config = dict(
    n_layer=8,
    d_model=768,
    n_head=6,
    n_kv_head=6,
    head_dim=128,
    d_mlp=3072,
    vocab_size=32768,
    activation='gelu',
    norm='layernorm',
    norm_place='pre',
    norm_eps=1e-06,
    positions='rope',
    rope_base=10000.0,
    rope_fraction=0.25,
    qk_norm=False,
    attn_scale=0.0884,
    bias='all',
    tie_embeddings=False,
    parallel_block=True,
    init='orth',
    init_std_qkv=0.0211,
    init_std_o=0.00528,
    init_std_up=0.0211,
    init_std_down=0.00264,
    optimizer='muon_variant',
    lr=0.0129,
    beta1=0.95,
    weight_decay=0.02,
    lr_head=0.0102,
    grad_clip=1.0,
    warmup_steps=200,
    schedule='wsd',
    decay_fraction=0.885,
    decay_shape='linear',
    final_lr_fraction=0.0,
    batch_tokens=131072,
    seq_len=768,
    doc_mask=True,
    train_tokens=1277000000,
    steps=9743,
    dataset='wikipedia_en',
)
MLP neurons of a small language model. Each row is named by its layer, matrix (up: input weights; down: output weights) and neuron, and shows model dimensions 304-399. Each number is 500 + 50 x the weight over its row's rms, rounded and kept within 0 to 999. Numbers have three digits each.
After each neuron's rows, "fires before" lists the tokens most often just after its 100 highest values on Wikipedia text that the model never trained on; "fires after" lists the tokens most often just before its 100 highest values on Wikipedia text that the model never trained on. A number after a token or word is its count.

L4.up2920:470466498503437526493443505470353457518429463433517484448523505487577502485454477425515470542498441467536512476341432565494496518532448406462478432413458531547500431547454475448469467483529502470496433561431453555570504527477374457535417552512396521533467480466511444416478524479465568524
L4.down2920:445497534485478508476506419562487502481504453455549462471504466489494480439553448445512456496523466519999566501491452481485520525443502503571506447428491445520495474553563451506485566462459483518570438536471541518554519444502467518540460568447441527556509496463535485438496552470540555549
fires before: "| " 48, "- " 15, "He " 4, "The " 4
fires after: "|" 50, "." 16

L4.up208:374509638461485412461563472516537462535525557450566522458444514447482437399450538449498452556555501519536511516447504491483538540483496422496518479535500400463464512565554481571601497525513540482460440516474583596555523389498384514578554563576508564589419507486475533545568501426562478546
L4.down208:585507500482500504567507493529446509575479567493465455506555534528551443428513471566487427475379462588576506474564529498408546447444467406491469518509533497486546498462610511471385551536521459547490621444514430444474512542558623551524468429429569498470557520482476429449406552523522453576
fires before: "| " 61, "- " 9, "the " 5
fires after: "|" 60

L4.up2571:370513523548427552470523495458509517508413469507567492553546504539529445519488494500447529472406559489531487504566556423481544596547426558555497457470489501437466469603485527522547548473383462530559473573461550502649485531518525427442430579470481490475523530544496452486605503576531453521
L4.down2571:527428509480513489631470480545457474512555467429541491595522577493526516453505508463471460541560450549570479473428496554559458374493520572512430519564574415515482512482492499524531519474394446475555576406434498532431445446545475449586595437496526486572501485392402507476484572440502447575
fires before: "| " 28, "==" 9, "- " 8, "== " 6, "In " 6, "The " 4
fires after: "." 38, "|" 30

L4.up1026:513519525518509484471481533512456474450468413437608502584509524503424531517484449469552487584512506535542477452485480516544519468515513462513508410524574504512538435561474520553386543502470505524498486527511484524695434484536376478474516489406569445474535487463428409455471525495552516456
L4.down1026:481468491580459493466492480471525525541447494544402502451498449519562522509544492527513507508431526450599649474454521508453467549449553594464466514454495485561498446478521510451528497463538504447481502540455531481390454511511575527496548492508447584481498445436529532527524438494468513527
fires before: "| " 48, "- " 8, "He " 5, "It " 4, "The " 4
fires after: "|" 54

L4.up772:492587406513489498426431458471447473464526543475474609481502561600473527541552495500449467516481444541516505478491389580564498559497574339416525560446465432571568520503402404495500461525471547451491505557491526508528473455578461534500455494506483449477594545508505537536479596518568490496
L4.down772:562528521534513539576528418537534523536444475500458530508525475454456555533376485468499468480475466403406529545534574445513446480540461515537483472432549576528476452442584601485441574489539397481467474483523480587527498520521482467473472540441508624527437492472547438404520439413453492417
fires before: "| " 39, "- " 13, "==" 8
fires after: "|" 43, "." 21, ")" 4

L4.up3064:485547451492473407552444528499574538529503523571426541416508513576505442463461560473558360495482485545531584497499486446459465462603559416514529534506531535510460572540577474506445636488522539518467509460481471503487521433544564505461565503511392473562471441464498468370541515559405412482
L4.down3064:514466496535531613423516516497592419527521573438632498391480430507527493556515513476437597484528486515496493502463536520465474609431442487586656574517492479430569450534476519587523413448426438536516490506585500492507503481482501523480446546505540537447478451580513562540558480516523490457
fires before: "| " 37, "% " 11, ") " 9, "m " 4
fires after: "," 39, "." 29

L4.up518:421527583457449556504433465462441545469539530436524523481462517572446525511469485549552468526523400460516532431502463456535503491536475413436403580489470428629576463453497537480481491554674499475483413501489509594475435513513490573470479462532478453536456492455466494507522511470511574521
L4.down518:506517433521442500467517564510588463545541500477513512470530413549498442543527529441445482486470463565629504473556536498487377519496458605444570450536498579505465476543607474552531538458418476430512464571558480401602596505438530479570511566455474548530382530553564451498462524492466421546
fires before: "| " 58, "- " 9
fires after: "|" 58, "." 6

L4.up1693:468480606460475444425549559528405472413561422453533549485555556517621507477483442423515489526359452510508507458453497551508474517552493557520482418458475507484530527525534503548600471520499585568475502548531545424593505466523424580447416430568447479504474450550450349523425486526504495493
L4.down1693:460467558549431523453552504440458504492476495473504471496573500503539468562494462467529501547569494480590385581399545522504510605542542519509525453431585566537518511534515446599496518531527505495522428522473441378553509491499494516416449461519472542476481474485531427543456493548545403506
fires before: "| " 38, "- " 14, "The " 6, "==" 5, "It " 4
fires after: "|" 41, "." 14, ")" 5

L4.up2104:420471497461498508548534507485465417401543504530547489465487544489480444507393470499428511574538465509501531429578526541434498489524510529578662453410456418492422494426565459516524463625571487468491530596474507500545501475433441527557553619522510447483465453505496480512515411487549547532
L4.down2104:507488495537446484446502445477559526542492478450431533472548405487436492476544464434536444370576493489499537553482536431560517551541482417463411456533605538487547483523517494456476478462441452535512450468454562524495451556557624531438360430497432531500487454512472521531496594479494475490
fires before: "| " 27, "- " 11, "==" 8, "The " 7, "== " 5
fires after: "|" 32, "." 24

L4.up2705:406497499463490567386433465511592467417624522451518500464497491522478445528507440507388482479475434427504509546522451445428542474492416512521438492381521466511537432541451408457563490578513460535473458507383432578538503540529504520509464512596544445538505481506486390506492517418531504616
L4.down2705:604543546568510489504539513535405481583398406485558451398513492565462490427470498489541390501552418581564554441500571502562519508492519490529559393518499530527484530565485523453445501464502462490508528490529561451543513493484568419521497466472571612554517507531593511379515517460452486505
fires before: "| " 48, "- " 15
fires after: "|" 52, "." 15, ")" 5

L4.up1361:418480564481479523504472481488535491494540512474579514450483554529552519508465480494564464500400428547538511453504471503543498484553493475473480409471482492533434466494461483559455450504562472515442457472450491438618500534453518476443502413530440540604442484457417425577451504528519584492
L4.down1361:492524486488506498489541452487509568431477466399475463482480483527476517538523510455479499499492487483970631512504447492486518580511454464515485482470499412549528474521455462513444509536534509473573453473422500555507461497539482546569476503430494505422466537481544481385496479479490485495
fires before: "| " 51, "- " 14
fires after: "|" 54, "." 19

L4.up910:426515627422559445434439504476509604507541544453417516549525544553525436469454538510426502491540447514566526432479478497523537429498493466425474397510481506532496517491433505470501407512519483603480517449442518494527434538541501524637401483438455570533446483491545464592512506423517553451
L4.down910:444518427501516575535532477438514436488554434468470543516463525434519479529456511440524489587553564419591538549374526510517504534591411540522364559503502564522441420495531471502545526575553516455486469532421544494575559470491452536463541581486427445498528486478500498524410523478524431443
fires before: "==" 24, "The " 11, "== " 10, "In " 8, "===" 6, "| " 5
fires after: "." 77, "|" 7

L4.up2994:475461545499422529447539477559475475504444507448537481426465544488549466431447453386503403557442481498603524516458492544514460522535506419463456425385475520556454462532474453429441463492550499506436449573477476518526472519490413424478465593470421509567471507470501478422493534429515507547
L4.down2994:414459501441442519483518414589483543465482422422512430490498483479509519470523439487534500490523467505917473504473411554525520489438517468528525461416487408528525458563514469470457492515520493562483450528485526518520516479481375519514461532470484530578532563478525437480486480451546619558
fires before: "| " 43, "- " 12, "The " 7, "He " 5, "It " 4
fires after: "|" 44, "." 8

L4.up1254:432495557474493512404536427536555504396492497510514509476577547457496583478485461398527455525402562542566505536498491474511479504529469524521503484422514513479468531506616446462456550575465473484487491517511481526461498522512572532583389477510380483474538527474552451411458527545519500476
L4.down1254:526478418476480460548600548424490491561485489510495447473521529496472427538538533498600522474479519620739505462383556387461551520485404476506421559601552530413522441512454540467478506522465505538486528488417526449518568474505416529524504465493516501527577446529487410461418452446472542545
fires before: "| " 41, "- " 19, "The " 7, "He " 5
fires after: "|" 46, "." 8

L4.up221:443554446519504495427485509544499510536463536491512622425484533454471579443533440495515518512467522516528458490408565499478539474468475440476489500475571509470523482505419503511553494510605461516563459599499471531531466481618509436495523489530495563456450510534455500463422485518533525500
L4.down221:484532547537454437514470592585476465488489558469416456483454484578486529482542489506545582577482534442676460507533518578539579455585441473535498523511497474572578494600511505472486551493504481518514426458400502544521521597529521456529508452505590486520410468401594450480502500422641557541
fires before: "| " 58, "- " 16, "The " 4
fires after: "|" 59, "." 9

L4.up2946:488479474451519508495431478461487453552435560383461482531553510515468492515552561401441531487558441475556456535514484552448482505520460527509504448397549480542550421537508450600450493484493429451508463521452574480614458552498497464528426514511439532533486461441423401477464525348492563528
L4.down2946:457499436425530530522576461474489562421511524498507463491444466472527504471520520470494462594459531511999860490431498441518503467517424509534512460513479556515412455582472483490450512462535530492531457493439487535556486501547515556509447509487520528480526486464475499487545487422530534506
fires before: "| " 40, "==" 11, "- " 7, "The " 6, "== " 5
fires after: "|" 42, "." 37

L4.up2332:472423564509568532492450475523523460530463486407469467420505554504614486562481436430531478497444421501534509462514453503502427515481512440491453405481501398513410420451496419464481519499552505444501458523428505547486567502478455459527536530489419459499517508449537539436497478470551442523
L4.down2332:455423516484504503495581388518463528526463493453572517463430486502426498507552548480551505454483464521999488514525494473470507545538506446517474524498475426485502508589507473468462524514524497511517500511482530484498540526554399529494491552481457591542533448519536455441505488480565546500
fires before: "| " 28, "- " 16, "==" 11, "== " 6, "In " 4
fires after: "." 34, "|" 32, ")" 4

L4.up2041:437448533488454531503551524500404527521413453436512455418487552445551464476489508475456517558478397539545492539529472532508426544495476484490398404364503445519448476517447460478500522483522468508449426587465426466557561457482467474471508530529489463522523487477408452511417558469527490548
L4.down2041:502499472490595533533512381527447522450451396452572489466472470523482509542530445544549520518477504520999578534571486492499555535487446430533502468435454373489577509605486441537460547517506491517531440510474550524495547505516557501549453521497495561512504461537515465524469517526555558510
fires before: "| " 36, "==" 12, "- " 7, "He " 5, "== " 5
fires after: "|" 39, "." 30

L4.up826:406508535435532506454587453501546429502499443401561532523443531457429449529574525577525503446503561479508531462547512564469478526508444516478526351490468420489477488597514515516481519472411473532501511598446540469482521589461518437462486494493514507533513582373587456437554523456510469465
L4.down826:491463464582454531482440580527480541531503501438464419528606425536506531434557522375460505526495495526601534592459525491569503485550508474540471582490507514570442546531455379522478546447517476422473449476522508468553431492521509537541497462492512555489474459550442475505469544498468477485
fires before: "| " 33, "- " 13, "The " 9, "==" 7, "In " 5
fires after: "|" 36, "." 24

L4.up326:467469446500476535439604461443478467484482471476443531485531486400508553481500484482517494434390481510561453436542623463486520516538489461483507430464509600439480458514459492523433474530503439474469475532453513467483495523541515467453446531525389451475487458524514536567487507476537621502
L4.down326:530456506543614514551506488438522454516556469548440446541487563503512485487495487455563523524462456558556470484427444553450538440564504499536532465474490424521503581497429511536560413492546522505563534510535439472467528464475515584552503515471464536469472520576547467441421522478467441423
fires before: "| " 29, "==" 10, "- " 9, "In " 5, "The " 4
fires after: "|" 29, "." 26

L4.up2744:522470568593454514606450478511570523508478411488368442469507496463549542459588530486495555531404562491601431525547523600546453502482510493483583417465515493451503498592485531464501437489539444541459534475509524456464499465496569541501485492462453381611458499447459399450477543493573419484
L4.down2744:493524486475571508444491485497497504409555578488536552538540509546508540526460501484459449473576403539696743480521583462512486572490475567500481607550533499459471445572487468554497548423452519482509513524515525518532441476547489532485477493480549568443472430381568501505568588575447569455
fires before: "| " 29, "- " 12, "==" 10, "== " 5, "The " 5
fires after: "|" 32, "." 31, ")" 4

L4.up1156:448498523514550545466517429511482533554442501476508514474485420545606499528537467492482556495585457461621494484500426545395504575514550423413484523488449486535534438534455463574517539491576451493492486531436567551473468565486599454573516466595399496592509504496513485408503454389485536563
L4.down1156:502443486508486558603409520600531488536485477487541479477558538503474438476514522460535426506540528539999514546502514602504502533472509530607556394566568390536540389582616491482471512480536517454463492530506578495575499522483489526542507564567539440534541500518435447445490545567501481528
fires before: "| " 54, "- " 9, "He " 5, "==" 5
fires after: "|" 58, "." 16

L4.up1851:540459439497521487444555455514452548473521388447579597469506429555475462527559503437484488463398401505470470390357434515476445530501468463473419479458533453522442463556437449506429505537458482508516433458388520555519468530495507488527528448563559593518499476495488465453497550454542513558
L4.down1851:475490528518468518516511521460459525519464563500490494435467502450525481523467534473504425594563471477999542450532497427542500500469468517521507512555496512588528492542585487475487542583501563541514498466512572467494441491525403530492471497477542474511507506517471469423455442515469538514
fires before: "| " 44, "The " 6, "He " 5, "- " 5, "It " 4, "In " 4
fires after: "|" 48, "." 17

L4.up209:419461548472453519479556491531450496469476443399509466518497594543524510495431490448487447530476409560504486585523500489511465518505505404464376410363534438558516392560506485515479566529487419485401454494447494545563488566510415454544478574498533585551497502537505426439461571460508485557
L4.down209:508488481430484541521448418562511517496442440497504418537494468563463495498455463519495525493409527532999547493483470515440554513468484482591481465574518426521577469578577498535467526498464521513482484547485546524543487482533480548593471521499482498535504511479484514485455519472514516556
fires before: "| " 31, "The " 9, "- " 7, "He " 6, "== " 5
fires after: "|" 34, "." 22

L4.up333:486443459514427448503580432533436548464457476530463559541478419552501507463525511540481534473490410457456510451497512501563506500474472549451452472496547362583560372512486458423525411474467410490406468516500549483478514506403431533522519510516468459617520428415438532495418489475526475558
L4.down333:474522429519477502506386534430483481510481453483516416545520464537523517497489522432487443448526487489804465465502594566462473561519538538436442500487494418539491553520472510419573507486540585488476506502458512466605397491590506489453564523455513518439500521533526539465561378475529526514
fires before: "| " 60, "- " 15, "He " 4
fires after: "|" 60, "." 5, ")" 4

L4.up771:539489491547504511537478451479504460470502489474537495417530435521587429569599496444524526493445461573525507527486558546544540441493428549416503365311482526457486497496580437579535587498523471465572442497399513554682519520472495406618486533499542503497534502560487464454492508562461469509
L4.down771:613436607423584500503521495530518524503480488622511576436414431525530446467498446593588456510448509457534508463561527490471532513492492444568508543555489526542499472532451485470445416519475476484486476535526514384475482485550507505472505524543430397531449518492488479532540543540455550480
fires before: "| " 49, "- " 12, "He " 4, "In " 4
fires after: "|" 54, "." 9

L4.up2977:372511473486520511483473549567439466456440450495581493492526442564597421508434514435512408346534458459434506558489509598458428568491580527449505473521477512477417484652507485566425604495474462506477547505500502535550486487472452498424504433567561571550562491507538465515502559503487457550
L4.down2977:530444535494532530473538446348513467423501491563595446529438499486531552541493531501554664514542554540585524403475586362532525501585409501566465563475422453530496497436512483465531439599536545487541420602437396477427551506512455440559475471526549419507462523498493339503542486461487495533
fires before: "| " 53, "- " 14
fires after: "|" 51, "| " 9, "." 5

L4.up1832:476540498575561570498471437520433453409530458507536477528560524542496554505444440489519467518521482554463456603469434512498485497524460509574559572466520492591516479522522485566532527542559462542485454548436496480717517506497524473567495520519508609477548444442519515380585498508512550522
L4.down1832:548508475412484468453541526461533538483480542502438606467469473538503486453499563399490461504529354514689638388473508463518500538433515465507492549540477529485431498524464564354487441405498511458547517512573525495482471501519565500554512490466478479531509462479516415484433487572526417536
fires before: "| " 44, "- " 7, "He " 5, "In " 5, "It " 4, "The " 4
fires after: "|" 49, "." 11

L4.up2468:430513519581518553503575510554533463483503481374564456428498529453568529574531433530451436433532503481497485519483464489568519461519494489431417522357473534572542464479412510481454455512527508390480419501483468487561519621562502512491476498440489415453524480529540484479471505479511501520
L4.down2468:529447560456582506541558587423519479521519460496551497456499553450447456506443526553544570501474529476549605516537500490456484517491448501462517505510491488474556630527514598453501449517501467589514600499447643454381486530533518503428542464594415530478518525521536465443504527425444521458
fires before: "| " 48, "- " 15, "==" 7
fires after: "|" 50, "." 25

L4.up2312:398515577484520483453557521496515439460457492416445502580522550527455548517512403416492523537579382546522474433418422490447522566525468528502488368441522455478469462530517522529455371513514510477560520555486467578571464531497484451561436487468504530551493448440435440437470525520478546558
L4.down2312:539381481511445486436505472505553555560485465454514432443536615514489523624483551557513529509512607518761704584499532531473441521477474501524537562424495488559520558494469592494493546548509580642466381572449465433552573384565530490479495529509489509486541519516487458552472544444480474424
fires before: "| " 44, "- " 14, "==" 5, "He " 4
fires after: "|" 44, "." 21

L4.up1455:501492540522540464511517435482461459486503467408575457459560491493555551577545528384523454505517595504597531492432478488504504548523464534529563408419493479516388472538499494592543506479491493513435514518442492521616460506520525464590414562449485491578470530526447420500426520535499487508
L4.down1455:451453421496543496476532453538536553511486448450542448478455508416553436460449457507427571567494460504637686559522472532493453467520437482510533501508485512519443526545518572519459499440465487502534482504514566451516445493495498500441468521490501461487543506475501428570533483399468490455
fires before: "| " 27, "==" 16, "In " 7, "== " 6, "He " 5, "The " 5
fires after: "." 40, "|" 30

L4.up2534:461490500501415508570548493576435514539535549493451375512453587469466563417557522386479486474559434492576532460506527510486456456543458534476589431544533529611496393528518488510488453462470527477557427497421518452635472559509439567517525482530441640580438468470469357482521487489534587542
L4.down2534:508584500515511510458500534433571520521502461463445495517484528538477494573518526506466557561469532561957630511435523521456535501546531490570490509452497516554542493495485493495484518454587509533509360562477386506520495486532478487476433498480604480495474537511503526483497472507545526536
fires before: "| " 54, "- " 13, "He " 4, "The " 4
fires after: "|" 56, "." 15

L4.up1804:385493463543534483423506472538432411457460477418526450461552546497590482522533523411483469531510416606530473472493493530497386482514508498498508425536465487529521412535526456541402517539558440480455504508474481513544470477451431485594513507539468481593577514432449430564424459522544450501
L4.down1804:492460491494546499440485410433520474436545523473549563506446412538506538525408494425474471456527516596999632482485539389546541472520515485483480473508522486499468396568479447490470514415489530500567489530521517506600494428563583526521495526489520619530506433491543523521557432545541520495
fires before: "| " 56, "- " 11
fires after: "|" 62, "." 8

L4.up2243:416488542527465479446509470473521407535563543467540525552517518535407483474455531421469446547511490442503482437333521460432428486516429546525534504421515535525553417545455434569475443486524480545502447505403460405541479505504471471577542490471543577508514496431494533465415411493463578493
L4.down2243:497464553498553502574530605502534529534451499524554505523395483413583492544542422544482558430463503562634511514541559546594547465434578474472491483521491453520418499504461611521542456516482503505512474495613592518448456500483542544459453500576540486441499529559536506537478521454437489475
fires before: "| " 37, "The " 9, "- " 6, "He " 5, "It " 4
fires after: "|" 42, "." 11

L4.up2619:510438434517530526481449540512484432398453385547499549423551480415603548524520531491470492557508510598479495524512545554503495578433505512473546460462541505543466490510545488531577359526571553556553434471484461495587455511479467509457476547536534450468508389529476466500531436584501587467
L4.down2619:504544473573461486466533449455515500463555502397431514570542597470519411553494547446421569473533424490738639405370469455487483450466561584521481458551469516554516531523460472462478540452489567468551550521513469478496504518529550573443445419414491467516564463516517492514503547441577514502
fires before: "| " 45, "- " 10, "The " 8, "He " 4
fires after: "|" 49, "." 10

L4.up2379:545457566580546527429518446526473529457506509483513538467484518503526410539437587421479451476447472543436480578553519518527523455521514523482484590441568436495444349526541468504568507410619424520498460468400455520561477522497520495432505613464451573488466477521505522377541485566522544573
L4.down2379:451407461486456515506526424523500519470474599463543572501591490456466573428497472474635491453474433470747589474502541518543585454494459511447567529507460516541560465506474519514516436558493468536571395537554521550532493535545436548468462489484544492552551501427542483507546588510601505419
fires before: "| " 33, "- " 13, "==" 7, "In " 6, "The " 5, "== " 4
fires after: "|" 37, "." 20

L4.up2651:366478586510482477447458504496584486503475454463534536454576581465471468443447498343513572510474494540532513517534475556472517513549478511454441488472468467490461470473505476478503440604519477501504480543374491483460490495458471494498419410502490525531590489505527480519471503468498504547
L4.down2651:480503559550607468545530399500564500459462415479574430503466485453488501515511602564518635511561463511974484478475539480490515525566462492529524551507477487531516489459621512506461507582618573513578469459497506461500461490525452528527460416508434532539552452534493525460463471388482564539
fires before: "| " 51, "- " 22
fires after: "|" 55, "." 15, ")" 5

L4.up299:482410519427515513511526511455458468437518501498536606465531420456503482566423515390496523536539440518540529493425565580505439526467537468548431521453551471563354528511525426472412525485410589507506444554425516586472477459553538452572556634511463524545372533508473485519504537459542482491
L4.down299:502505435507485512498539483535466493515494443451644484570527553539528477466527526506625584470462503535897518541496431527530445506471475535455528481543424506488598491455522427515469500425489442466434481562491485520508584518471516565586519567466557529478597450507448500573562414464472562528
fires before: "| " 50, "- " 7, "==" 5, "He " 5, "The " 4
fires after: "|" 52, "." 18

L4.up1647:414462502478496504581435521496418473537456447457506406456515559575543493496483513507429527531502413530533508457389415571475424473540409428487565374528476497577592439506534432483518469532489534524493438500393540593529525482369534495451449429484493478521516489534499450381502541442511498502
L4.down1647:515554490542543499499494470470515575496508505452511542504471413449505527531513523504511476542523514492935642466511491483463586534588500457625512483447492481473516501496436549507471484492627443426529450531462483473507454526602499499531467600492426567515515466493479574474521490505505567548
fires before: "| " 51, "- " 23
fires after: "|" 56, "." 14, ")" 4

L4.up599:553466429478610467482488554608479543530537489447561557559446554591483493502520532498596526488518405417474573504514546503401369459478501573438452478484581530533543423546493550530426536440470435368422494460427514389527545509485431520468530480552419512457488573510389529413508508492451479495
L4.down599:522467595479433441458486469480510515458442529490522490540568482430535448560539495463562481497564566502397472642467468462487572535547459465536530505499421500400482508501558465421600437519421473511492523492497444515541519503508529477544658449456433541525433558415540505553444446516444453507
fires before: "| " 65, "athan " 6
fires after: "| " 65, "Ram" 6

L4.up2438:505476487491560535473526464483452475481477477542550465385499527613530524493491623454557486517512385485466542454516536467544405514462454536427481547550562508523466485524466474526387419495459496452541476517531578502544485479522574495597413479539494541513541414381500500546495453516510472523
L4.down2438:451540529516424459519498541490532518538476454461475522631550408475442465474523501462502541492427557518508576587475468491394533522487526430474505482442465517558566581521562498463551545404510496472434556496525403455512490564478445477390554557476435437491517435533496485465540500500485558483
fires before: "| " 34, "- " 14, "The " 9, "==" 7, "== " 6, "In " 4
fires after: "|" 34, "." 26, ")" 4, ")." 4, "| " 4

L4.up415:399516551480547527486565521470444534540476540418506489479507562493500445559461468469485495500474479453458531483471488569513480521537421488482464471556446460530492464588531464500500481511569553584511389513378514521562472467424394423502403518436428540489442534480460453567468472457482533500
L4.down415:503488456561551475465525449529485509558477494419562496466465496509546475506505462511490504546506412477878421547537429508493546535445495496550479544488480400500560465588618366494491547534482473506536461526450529559497519474494513539532498596412479527499494476464462520514540509484619494547
fires before: "| " 37, "- " 22, "He " 4, "The " 4
fires after: "|" 38, "." 13, ")" 4

L4.up1827:484453443537579470468505499415455472511450430458579488463562517509543440586569563476490390510444448546561444528545454483532448455457498525446493470496530546489412493596481499419439434500515503549484519551522468505582476480553524405488525500434487527531540509512524520489543556457494397599
L4.down1827:518490459428496462497546482522551512478573483496394455602513518422533550504423515577535587541514552409571566497482500442466522604553520506562614435494484391472511502428555465588502579402503442454508490499457437479412569474496460539559444503569503495507489496457560395428428509511469549439
fires before: "| " 46, "- " 6, "==" 5
fires after: "|" 46, "." 20, "the " 7

L4.up2001:542505468523561528457516493387456435542563482512530533532467503550544495530504502488491479470540538402502490460503509546523513524484508503439427534463517492603460571535486508514573509465551507412448475474479517535546437457539435538440510560449419456534562509492529464448564458488556460518
L4.down2001:497462466519441414562475589661511487519448426524536468457482434552564519445562419556545523521452481489452451479568546501497415514474480629501535495422437483462445524550617511499430505497486545482565365463447521434531490514510518551506470507460604508444518493490425476514447484553612499511
fires before: "| " 37, "- " 13, "==" 6, "He " 4, "== " 4
fires after: "|" 35, "." 19, "third " 6, "second " 5

L4.up605:440526487445408577511496501567462603527444555485501430522564537484594430500464472443476504487532469567429479398491532494464435455486533545357514464470445509491541463498492478537519423534443485456497460554466503452501515504467428539594502552472507582585456461558459490499486479453523570609
L4.down605:516495419508419487520440445410440505480576629459410411512480500547491499531542431545476500463544516446684440537552492481426590522454533516523444429530529417465526411576551408392488534572568518513471514497465555507441431518524513537517465542459522475504525512530571451529491444477500490463
fires before: "| " 47, "The " 7, "It " 5, "He " 5, "- " 5, "In " 4
fires after: "|" 49, "." 7

L4.up1258:451429511465452501477519512493422495480479478513554446499503559537548528539573495472569570539473572497420559527502497501522523490543564480529538573511491435569541593477579501516510524536512455484366451540532594476450478487433592570536542482414533505538486451509533581512408514527580476528
L4.down1258:521521487472559521411489482469469514493433534511465574478419470455419460500515485541386441459544409502471460478481493600430484510544515478431452524559517489470474477626496464504350483510646518510503517547495480517502432448572485460546489542480545533463552581504545488537626504513428577567
fires before: "| " 46, "|---|---|---|---|" 10, "|---|---|---|" 10, "2 " 7, "0 " 6, "|---|---|" 5
fires after: "|" 34, "| " 24, "1 " 8, "0" 6, "0 " 6

L4.up130:433490613535548435532503460483540513464507385481495498414517470441425455456509475512484488469517473529521532541384556536558534544557521465448457549436463461493626459534524476432487407447498491508439387506528558508501494529546450495496489452452395427540436520477514477456486506436443466570
L4.down130:481487386584497511518448449470505525441502452483636476481530511550508497484559633461442564443584488435835549543463465453557509512493454512506555450512542529552471458557498545443485504534638522545479421532428495510507457518499571510468435452560619588451546503468559536520500625500541515512
fires before: "| " 48, "- " 18, "The " 4, "In " 4
fires after: "|" 51, "." 6

L4.up2429:386500474511455494539550550494441567485420564419553488504516455537470531440539513459483505531547509454544546494484583533516527508556443487520545446534541575532515532551541522462400582560506582522440556441483477426555513439408556444467381473549508486524475525511504525410502490474500454502
L4.down2429:508518471476488565504475532382497503479509413580479512486560599462495511571537434515439531567504503473507562430442578582480446515530575542488551552434537535509520413514461455487496532576556538587463464523522557497569494512537460493535563466395520442485499535517564522467500451543555609488
fires before: "| " 40, " " 14, "|---|---|---|" 6, "|---|---|" 5
fires after: "| " 36, "|" 18, ") " 6, "votes " 6, "Title " 5, " " 4